MLP neurons of a small language model. Each row is named by its layer, matrix (gate and up: input weights) and neuron, and shows model dimensions 208-303. Each number is 500 + 40 x the weight over its row's rms, rounded and kept within 0 to 999. Numbers have three digits each. A neuron's up and down rows have the sign that makes its largest values positive.
A block is one neuron, or neurons of one layer that tend to fire together. Before each block is what it responds to, as a language model described it from the Wikipedia text at the highest values.

Responds to: Infobox field names, post-auxiliary words
L9.gate504:519497546470550489514474515543485531467650467538469608559523467476511500536543498515548447444469458502489497436462477482397513466547482488476498527512531514435499445537462545419577501568571560498500484544446455427494552522457514508466494500465544520475440465518408502466528519509491546440
L9.up504:488522458505552494566474553548509497454544496518518516509435476496453446504492500537538438508464445486476426434527528589503470594406529511461554462511507546494584525470536473494520452441541515501486487481466437448563487464499476514450559461474528585461495493485539466549505480496470529401

Responds to: Structured-text field tokens
L3.gate27:520510419618493518521516541472501548541495470532486438547491506532479458501594496467506545536490466461405520520505473565435451483504510516463556491459532424492473434527529480576512482536490447515529499496430413535459534431516553530473478445535531538504544499515450465508549488572443499409
L3.up27:509421554549552548518412493484572448505488452498444500508424479477493501468480531494497459586450436501476539521476585486550572495521486445522511485524488485484587478536560474476510493470423471481541574479488638480479491533510562520545512412494473407491536470479534485529508493575545536504
L3.gate160:441502471501498547513545550508572510498504443576408446452553463512456480404566503496465504477441511496488487510479503454475547479499502505555542481512558417521455402533442562576466535468567427485501496525573502499492533483493467414469535480554417449515548521559432500465529513455451486529
L3.up160:507497443461577539430498440472449488532508465532476533511482538402465537445548520481457524509509521476512483471541505484525505528472547394453502453500439476526498518539530498467505510482587564561481459439496536486489470554507425455525537565474529479485497539486477513517528487564537401528
L3.gate534:513538429484519501492443533500545514485519428518503547475495500465552394510498456508498527533452569448491542511549557535501529437538525534546511489465485429454576449482509535480474455479467453467523518487477442451476414533510538529481498517474471447500525496540465422537552502520527455501
L3.up534:491476425473534541603474486539536517498494491570385503484376528468496459475566521521483562507533545518533539454460584462441507537513475502573528459537514519499497506524510460566467548456519466472540537477541516520522456436466513486474521548451518424474472484476451569488518577531546490484
L3.gate601:512478485513488467537580537513490490567504476500536436544505508502513567515492473550438517503460442485546452409577451472490476545561491397582472530528529521470453509522519444488446481445462471472458525450507490469552499502450462512541556537451516467478437497474471500581517423452542477566
L3.up601:464518584426548561558553533490510484491531484487530444511502500496515558496520508508508502491508447529460430539544474431563572507521541481489454501493423509535499485594546496446502523536456474547480567506482423412543473450462508471556496449474454485567420540547499527554505465508498490515

Responds to: Main verb after subject
L9.gate81:490545489584565448483440471548542567484568424527507506483454516468542408521531437448455491545428537528560475475519533501527505482523523527479538544551504490452466504474489495518445543522485488451476517544503480476561498451446525472511588454549481523537504459495467512523491520565499557485
L9.up81:539509470497608513543521488524502421527443508540426502513561490478510448494423510519630443535509454449470470503535475533549437434504531488447528478452524513463526528504456493489482499506444493516485520538547505492539495434474483456485514468478477540470435478539515502434464563547606475477

Responds to: Templated Wikipedia boilerplate
L9.gate418:506394542574490518535511469567499486512572516505424526558396524442469474516596537573497515530519487531507477477529459519486501496503504473553447490514509462493428513507552446487503508538483531493474481477520522523528469539457465543598518521499520514476504525524471479500518509524508530568
L9.up418:472561474527530532517511450521517531469562558517553511401555504485510501452497484539495537534492490563489546523508514448494492450525448524434564508536494453525499469530466503491508530542531503549405424531460474506526537506550468393492456454529480584519370440447538537493472530412535502491

Responds to: Wiki section heading markers
L3.gate66:472533513476489493482478468442523553492530582494585521471498496456446487507572519509476464498525565528513486514471509532517568513401472452463506526448438472548533526466458396534490516543543534503565478536471574533459480454436498435531507459546511481513491406505492482522526559478557506444
L3.up66:479487551444533470519436499532446454541424483501554463447516543491517554483554489473462515447531563517416459509486474489397490494481487543485579469533494483539527524520529469479533509448499479510443516479531496528492522576521524552507556404528593484480520446532520463472494514573520549432
L3.gate328:512463479546447551462478502505525534428581489506477480485483548498508481535477520431497425544485508449509448534416510492508501509535372531416504462538592447564506506534524473513508452546471489515514480560425528507545462451488446526582486572509562498516478460484505480492520487535504506510
L3.up328:469492490502527465460493515504480548578447443506465461525431579473461541386509509468531551379456534472429508494518450430471457507431526532453470557506479499510493489513539466528606525462468390556454519491543411584558497560585492512500461478466480520463509470491521540560469453529473544528
L3.gate347:484500482546447474498524552489447506580487521533630505538518516513527508490545450534583462465506427497467416537388461503456506480456545505473508470495469543522495493488540450513469510442438498514478471446504497526534534507482521494499544516441630554515545555501482525489493461468422548550
L3.up347:408515536531551554416476519536467487490500504528484449463553503456450544487483497460504527508530514546476567515555522539499554472457500487492541466560433525434445530493490476529525572543517508490517460504501539552503531467452540462455465520524412409499524378468489483480583502502547406497
L3.gate457:399509478505488538531522490488483540456500508542543460520473537467521498460581605556513528520436495493515480440526554483415537430498520477493455486454495396578476478498483547517485480510509473582513582474483497562456526435444520457499459499537525487582556551518522544502454533514536496485
L3.up457:492542377529526522554502461473490513504486541508500476555504482508497447442537561545456455476490471430560443459520503470494532501444501534461485477454462510533483508560449471434527507456495482477394532483516512565546504542518479495451553541483484519492549424496585469536469482521538488530

Responds to: Stock Wikipedia field labels
L9.gate541:499469464496575468612503467530479447448498528559487457423526491573497551544476442492527520506526561498485511512502512548433518549483475482483502525438479491512571484564437510549498422448510476566511518492474439511496489529463513547530458411454487414535528548567486464480510487424462520481
L9.up541:499524533547499521603556489537464447550505565541469479496518543457521515538528467517491466497484478497484447518439469483459534539483490484503549500468409552479469481516458486559544450500481504491571537557504459479448497564492432555462506488481516494468500516500597434466472519451572530447

Responds to: Section heading boundaries
L12.gate214:501517556541534528494455474459521508441463517448504469486509539480546521535550514445501503487568428456445485525446517582494575469481503467475472466536445515420496506501522512467492495501519545532474474428477464507470596540462503460508435472505465386524502517566527487458554501451568503466
L12.up214:521481532543475496495499530497422516521499444542528552592555553468417547541393471427430459505498502527402492469552530538535463520565465461537494532517503492531489538486518524518521493428441492480508437515472451479449443497517536469495556484563619519498509395487492513441518453530564507472
L12.gate323:509500461554527539496500525567549517514469483499477468501487488472522490604566527474528566549476532533434532508483564488540490481520568476466456486495542447532508489501457467505537445472388509517468469539473508343506465528547533528491491428441459481567513474503478505425471519503580482474
L12.up323:459552478503446518436549520507513469438527505443520473470498537476456497540443453510572518504474465555569525499559507525449508492524565512601525514405514457450542461499529530495471516406528506446440434496527537483483451510501527468536507528464493486474472444461511479447495484473469569488
L12.gate458:493543465518568466506516459520487489486396527472576506492477509503447453493462507514554440516503479491449502593516432463448467478424542534507491521450512551575458526526521469518490485490510479507506449523460568516483513547492471592547490514520472507434481459534539528652423433490433540525
L12.up458:475541537428520544539581470497518497561544489505484501485507515554560540505424563536537462578439418458504469497528530539454392522429425490497468591553455483526542501572462471544508505513500545480570498499477534457514519507510486452476471448543499488479464487469536521437462453483515512505
L12.gate481:480541456478562445490432499467534498518485515497558520496529519509496512518398503459516466497494507511459488471453517440397446548512482503433596548550540485507437508495536518478520500538501521555520497575483530477538475461513547433535415471473472480603447434479509506544528490503520458485
L12.up481:510501513546549509588512512541569565496539479457418436483495435485499530564473476535545460493474518543493541508478485525486469471483443538536511473463513474483503466530456482516436456553496467556519557455510475372508491505570520468497385482531487514567428497578417500568542557481458461511

Responds to: Reporting and revealing verbs
L3.gate210:552507526451513530502516485449460443516502441511552466575558535410592510495459551548515518564487529508484464491557504477474496517542463532426443498381520504507457461438510539556528506555443406494514460434558551522516475441531484520494552561537462581462448539448561548573529457529517509445
L3.up210:528486481465484532481526512423522525596508526497541514581537459484513549416535547489525462565495473530512505523526535489497539536490437554497474509436432544546413560531516514549469487454507501507580522501552530568522481487490484511489452451516461538460437600461515522514494476530500505480
L3.gate362:525561504464547472560518442485421490541532556481520446502494550456594456512459544471554463502481527450530525568453483435505497531495476522507515568484450546440525475458503545505442553473510474484528475521488551437450515516517501495497441439453477464437453480461483485501496542582533501518
L3.up362:412557459431495407473488509562477511470501513493539456534480511508548448566566490485490484440468535528490539465529549482548478499522527446496494517472490490511479457511488483614517546497513491450565548473473498445487552477492480476547457507400487488529508487480556495443529506485560534420
L3.gate364:456503505540436498523457542410541523582517471487535467531485438474617480511523509486524529533548547513500500514492601476483459510523492500489496574547492500565490487490509504511508532564506485494572480438474524526446488503546500566527489528477433488545489509467459507514487517500494586507
L3.up364:532503510518499505539510531440513449503518560513458489509508499480509569517472459494530489514531566505449436473448483470521508520482482514563483484486513512515461492508479514506505542510447488468553490483430546417550438517493431513528447490485489516532487468462519523465533499470477581456
L3.gate421:450509522501530546523523446523443559519438510523476456473431561539537541489551530376522510507587561512511443541519479492480513581503515450550556526527525430472481467553503494503494536432553432540492517495457519520525404441443516487503550460452476510516522531488554517514489404502470563517
L3.up421:467489539493544523488476526448508443591507469524453412552521564489502605471550517445470442458523573553466417510575453487456515538488457495516562558564479490520471475533500519515439522444500470484528449498469449526531437442454517461446466501474524486475500487525474520563493469515520519501

Responds to: Predictable phrase openers
L3.gate22:505549468519523510475501503541478521519518513485467481476513532526531449479507494492515485540459455514515473506538509530451542462402518562516470457406492511489519496412495490523446501480461487452479493512588553495516499500541503542498545514501452485535509483498550447550531526513502494557
L3.up22:503566448479557510480527521526411482513464462483464498417474424482533418524520513535514464522480443471503516508492411528482517517462532543554455498480452497483465476454508559564468473492494461397448547475518507524519503536483527558475499495484468548522533500499539552545464537544514505548
L3.gate183:466474449535525465470524421448528491418464487443491459463501581465506459473513480434508546445611431451494410545489501516529520467578455421524521534542559480559506522486434481538542524558514528492589445558539483478418524487443508511495512547457593492590468448524534501519564495505604508479
L3.up183:483472526534484495511601467549588519529498531479555428504502366500489524466479497471490542576513567483549461469473483526518502540529470467493503422524514501514509486527490540524538501464511508512443480529511541534497457471487387505482468466456485476552493449513501555443526484459572496524
L3.gate337:582574490514475522449509471449475504464550516581454477588540587489480436456453601529521543472506519522519479504436518498407492528437503473499488515531535461495464498457527578548472488559496515492562555548496519405463507518559488540505541492458531543549502527497558487514542477460475498487
L3.up337:580506514488504459521469451468498471457526507551510498554455551489533450422486479497488510497514517453400536516517414513483454497429453524493463480528521525456488533509465481516436443555399515506528504513516515371392489516539470527497513368436564515526510491474505459491572518494513501473
L3.gate423:547482535530485495559487398515498508532517443495468422471547527446533501529495476387445532485483472486568498523545491465500431520520502518529532413486547511502496500411460473493473468587550450532413582526475493505528517453522487529496534508497520515567509517518483479505536495523506474442
L3.up423:532455415566462480522457450482528511465540472479508441500516518479499527471580549534473491563532437526474504487522500510480467483462452490471537474524549544516442455467470534527500408549521573552517481502477493477472490488480453510505463463480539499543498469474569484538514471435510513454

Responds to: Function words before descriptions
L9.gate149:504453530559444477498480543516455444478521457437530527470506480545522529580440516525454546502535570490564551469432587543485515425466544511495548503488496498559427522481465489472481490420525532572503524551528546518451564440494445565547514495459501455504501520496545513564494452485476449539
L9.up149:505491427514508572477517550465446492513513451458468463430447529567481417536438539556487555589432551491500463502499508496427453435546488520512540403491511517511474535482505439468442484468481497530457477558533565566496536467534480437539467493470496545483578497510526511554485440478509461480

Responds to: Modifier opening named phrases
L3.gate178:513513463503547447573508489509394511439539498486439400494516485486459475427487473553484464502467450515444474546508485529589437522472437509444565540475482424456539507549454523466493453530472432437488496505534516504494508593481454540470528511528475503507527483540445477489463522481473571469
L3.up178:524530472516459467547525479459480488514478547457569535543549511515480501441514450511463507569524472484527451514481464479557507488504557454516508570488505509512524503517515468427489512396541428490495562439571430455511565506460455537460518518564500567445547554489480471571538500473499563540
L3.gate204:518527558506503539484513488538440547498475528489566431476544602570582516547380434447440420531506483495442524512544466566551540573513529526516496417403480529474485481512472585524459509506502510457467484472473509539467447445482486439541487545560494459519514495504492490519514509446537455450
L3.up204:479577525544506529453481504473473590480519531494523454489545641558448501503424480489461419519600502444456554532530436533446562556507493525487551469435469556449384508471519525526492458497541555430544456500521522451465495468456489473592511513546497497503471472489449473497532487517525362479
L3.gate277:554441598472466439486515514503514466450445527455478529484498466517427551505518460539474494464442492443455501526504477577515494459537465510439504490529455512480527529497492550443493494471437485505539452475519537471502528477506477471492542474534520459509600513511490493557513442485509483500
L3.up277:452451522467474480480466477425459523476501567576461408469449508449514480499568503532490435497462495524487508475490514479501484562456461504514520473475515472514521501515514464480508537478479492477558522502535511461550550439466500455444515452538498446552592466531534516505490500462558617548
L3.gate626:538570477421518502465452565455562495536532599445464472551532422511516528517508468450425470447495486492524455499539521537521557498592477520496484543489508476533491496527460486569476468441475505488487414473451479568530532474573534487462459512483552495449468478459539551545495513496544472472
L3.up626:563515534535472484512515488552525474485547532472462446498559530484482478519530548460511568505459587497469495510506453520499579497525498567477512579463532405508452519537470504497471410415493493479519463486452510463433560546511490474550469511589505577464458471552547484559528485567515470512

Responds to: Set-phrase name continuations
L12.gate183:519484448528546490499505534468511478508487469469456515587566540459484501484431488502534465481543504491483500488461512528580488518485431475578464512466515491473457474430524506545552548573508502487493489493493496471526472585482438509547526502591471459501442512431503497503476504507527451438
L12.up183:511479535577463522428456546526557457536528503494471472491509501557470477491474550498526503528535534446480501521538544579484446553430432488433572509439565469551518449487484457521476510451537498487487558538512494456565436506511464525477438483490486471434544461492598487526560614476563486480
L12.gate340:400432489506483440536456565525455566436528551561487405536430514421493480486524501482426526501509494545472472588456457535502462538493519516466468443473455471503529486517490511459531540531521543503452515459464506473429511542428438532485572510459527475504520474539471488527517500530527518480
L12.up340:501426499485490510511494589499485532420527558529500462530525495424463537551474516502525527491532467537425466496433413514487410513586515488527439548476568536527459560473526469497441544503539578574523467506528451503529502577525491490420589405484527554509536458498477541470466582415462487499
L12.gate535:544458504446481528521468468452556380514469457521485494516484484478515521534486465538419431502536486514492501473535477576496436520512465551479574526550560488534544443464474530471476574523487491454511501487528484505544558530418433481461463479452452518554496537537533474545499454560487554472
L12.up535:487545509477500491445487607523488559462477507509456428498533507450466548496530534431472566462508450505473433508516535473510536567537473523545481556437497426481480512514501501540535484562537496510440413456525447528478552506451544478497494526503532433515494479451476568499431491495406524491
L12.gate596:493558493520495463431513451434431516469546525598483494517536538502447465557501495537440475533520530528499485497441504436520434583562471534463513481518541497500468546516474543471525413557545431536471487480465477511483407483545467462553500522532495480512538500442521464497558487428523468472
L12.up596:521451536459527542516489531549514507404437531535556494457566549537432520525509548501460433480563470491499509507487480604515392540546482472514472490508512484561479475499544558480541477523541539478436460491463510491455504498553440542506564519449437420462497543455531495462587517517492553482

Responds to: Wiki section heading markers
L12.gate243:543489437503564473525512533538461494496538464461519538433492542484452548500459552477426516467535548485485505475501461518456502481485424564465436516507505517495519491393475575539494550475515495518419539529429508430462549509542575516554466452445512527432475526513563577517415528513539555490
L12.up243:512465477563500475476478508445497613531532525481498443503478446525508516502498525530481524492440548492494549534495566520427525480493557502476514527501481561482416465432492489459557518572485514501546463535508483505393526535435500513430498455493445484566530498469495539565434474564549523533
L12.gate414:447518529438487532522519546529436492428557559543498475495476533484498470571489619549481539379543561516501533512495528606478485460466503554459541482464455427543530420476465517504510474476538507520442473512466484558509501580555552438579539546500473513525510539514552454499443494537505465499
L12.up414:494511460559520587498556497547557512499499490516510568487474432482497480539495550557486462446492514517538473466464472601492548463494474538503524527462451438469500444462491539507531472472418439475497486533458555526469503496535492459439485501481504496505483497610492513512540475463551453543
L12.gate525:537561469486439492463520512493496509515519438549500522505464487531455501542416500560415479478525517511497544505428466512459446456515509503524507492519471503531528463399536477459536496551492479442555472512491516550510463488491496432557478482496508517451460439483476515558470484521546507497
L12.up525:495508570516526522530426510557525543494581500507563486539447501591490534483505490546508515459463503508500447547452481502501512440525448507495476558567555567542521554455514562467491463445476513496491525470526476473463450504469427498484506492503554503458560561468537476466501524460528557529
L12.gate626:472519542568428524449441531497486486474490556469464484476456517532525514402484477508559499479478480516530484450470503495509424468528481474481544518487508523521522444419457539493555538512521511505484457442547507474482527465530462516494467558507491433474471469448552552525533434516535464469
L12.up626:560558438540471501485465526569504537478478488567473504482512480576407492467544485541460469493490509594502397519587502618502485539465479451571548443439452519491546481444500499495532511531525477447447507503502570522483474554535492405506567571470522480481484476513529541509493494518527501505

Responds to: Years in historical prose
L12.gate49:499514536518454490510522549525462509530524498522403513487521551518537554483557538503497511608501461452488522498577491495481512519453430516491445492522420516575465524418519556475556567474496574465530523530578566527529516476472505517512423474492415545506576518481473486527470564452510509511
L12.up49:493553502565490547558531518545540498519509401416511504522526564493479525444530640476532462515441480410494589448530526535510540555466487482493558521545534568466506478459436521450461603455444543559521433504525447541489502537546498495523556471471478537528555511486520506486476470495416496480
L12.gate240:457476425484477570505489546519496575400547544522544458401445516506454505519536493430483544543457442500519561480524527515522489436463524496541487527558533560513508526563461563512546468471563446463532471539483468497495506519460437508472541499475569531556481522453505558461514523538482481508
L12.up240:455521473477476518542487525578486571429518504457542505475443473505510515453589507444504542497636519542482518486493515529535460438523416568417495484507511475550550474521549517505508484471555521516530518513514459548500566508414502517585461437481515603496476463490483480499537469508530482501
L12.gate378:441469511492468561488496457519483508545523468544498479530547551461490506486552483440459406525482504579468509493518469599502451571458487467518492502538587508594521483468534481551598516544559472526559454571507474612528485494388502408476447528579489465502538525497520544529512493503487514535
L12.up378:557474504527512577532495492485439466554544492460474561462498478501458520560503555482536414499483430548513495541430492488528400528532510453437584541433484488535550425522535480556474470523507499527489494507491476544592520429495567422472489517508462406512474482526538461451477479518517491447
L12.gate536:474440514523445485449544497487497510514470523448467498455580502507532511567511525518432462559500544480572498508502500431525453529553441490531540481477462512456503557520455513475506503490453459532564508491493437573448486544563475490503490587492439516461502437477506441474379448481446540552
L12.up536:498518536515483480577462485495424488498540494527557481525512526522496532514436531504500549496464537503507457428475529465477511523503491496515453526438476517536464493535565531535526525484456422457486488475478505495502515600555487517435423471507429498487495536502498449573413444477441470528

Responds to: Dates: years and day numbers
L3.gate46:494493511637508508572486445477512433438498524538492554542431543531520514517547510460507521427537552499441474512427584504448467501418441543495538568467541489573582509448490437537523453500505473578514526529511481590475524434464568473552508513564541504529503480492490506534473471516552473489
L3.up46:424463443558486558511517500527568436425508487489527637483520497529463484568477501451503533553533488500544566510505407563487467488490454515476362421514513523532440517551425530533526496475476503473459513509457497539470477473512519509581498472502508472479453547529512486603470446482463483521
L3.gate131:473547579477482505553521508481473439477515544496530492499507479594483486433435470446495521531583443504526580538460534502504506539565517517491439504541511480456563472472485505431534561501552519470506474468501493533590571527521431528515475475500500492465498547429524466532534570511503480582
L3.up131:443526549496430539516441467544506471564519485541532529560568451502543542538580497498477452510466485445540525466540460505482489532463497461510409567498457548552501517574564537457518484479512564510478483548468465509564441478459483504512473475530514497505568485512478456473470483452549505521
L3.gate141:444510589573449551512504505451527452454535559604552539541484543498496511519600535487472551485456502559542533483510526500487479534505532522526569555497536453481511488552558512532476430479443450487507495491464467486493499506475409470511559430463415567529572455543516428446472594456488521448
L3.up141:495480555522501540493537476526545486482523515536556511548550478525481534524474486438466526465496485584538506508570470561475454501481472489538585543438544506446508529530494563555509436480505482517508467535464480523487505462473486449460534467528412541473518481467479521479467527444560464502
L3.gate514:463541574508498448559515526512532499541467509578517486424495486522542482492530500505476487462567447475511503482526537426483450494431493463532457455502506501491441487544490525600481519461524510482554505514421454475555501446510569472520433485492436509503496533530547471444468493484509463483
L3.up514:517470483566461420568501495521517490507493576566575511489501443511570503521554546544508502482561453462530523449534511524548468602465493447541525433528530495562537548535506523578462553469460484518518543495480487467524436461481532489482480492419482491530436542526581500477510486502518485464

Responds to: Start of fixed phrases
L12.gate6:556487471521480416471465484478493597503463465522441473499460469460495493554483473494496467501529559445498510500476514473497580547489484432621490504500456486451521479491574514555584402507402526485428473516539550487509536499471472549514454470492503462478515450499527550504527474497525531525
L12.up6:541490531473505565522495511495557551494467414423437455494493536473524474476535533459522542469537439480467447492458486538527549492490475504492474537520505542486535498526553551443511552436484469527449524437582473485508478553501477539483456455468472567464504465530538475480510495534533456539
L12.gate105:457503526517521495608525450471494498485478529465476441488496534451478428468504452469471509451519503506484491477415481504439542474482485527595546479466514510489435516478484549553506526496459563514504480504565471445510465561478554562455556454502503464479561481518427474472542472550483492452
L12.up105:463527459491530481490543461505470569476476552457455499490477406482494478488460501582516511457462600546484521529435500449433519583547496532528556467475531532463482553552483512528514457452493488477571438475537498493454515495504507481569477533562549492474562511411481553502473495567536516484
L12.gate311:484577439576586556485540488490520527484494441501505526624485560427528491509533456484502448446545507472515412472494557455509457443463503525515458516509474478539475513470610526474506445548521498529506432463528491522418510576483503523467465528477491550533515521546578473570549463449519497525
L12.up311:581516461463468419522594504471463496473424447448455494500504476552552517541505535534534495460444520453551450489546433477456513447515485496591482498442533488463529502455503560515491516487555448628451508481547470469481561505549454457496475454482469530449476476563527533519524474447534487551
L12.gate368:628485433573524504500474524474471488500527582464455470539495516502438467449460496514498534468478588479411474508525462475479558436554537537537496440546405465547447474498510558519481545488524541579483444571480478423464467474545516500547464526513469499547487434506565541509517491518504477526
L12.up368:484485471531469464482468552478489541542560537526447531463448459495526517482510492513457483573456536493504505546435435491513494509465537506511494460533501504487486542506475530467502473571448484528569448537587523476546462510515594562514440497523502496520518467558500484451486469471407481516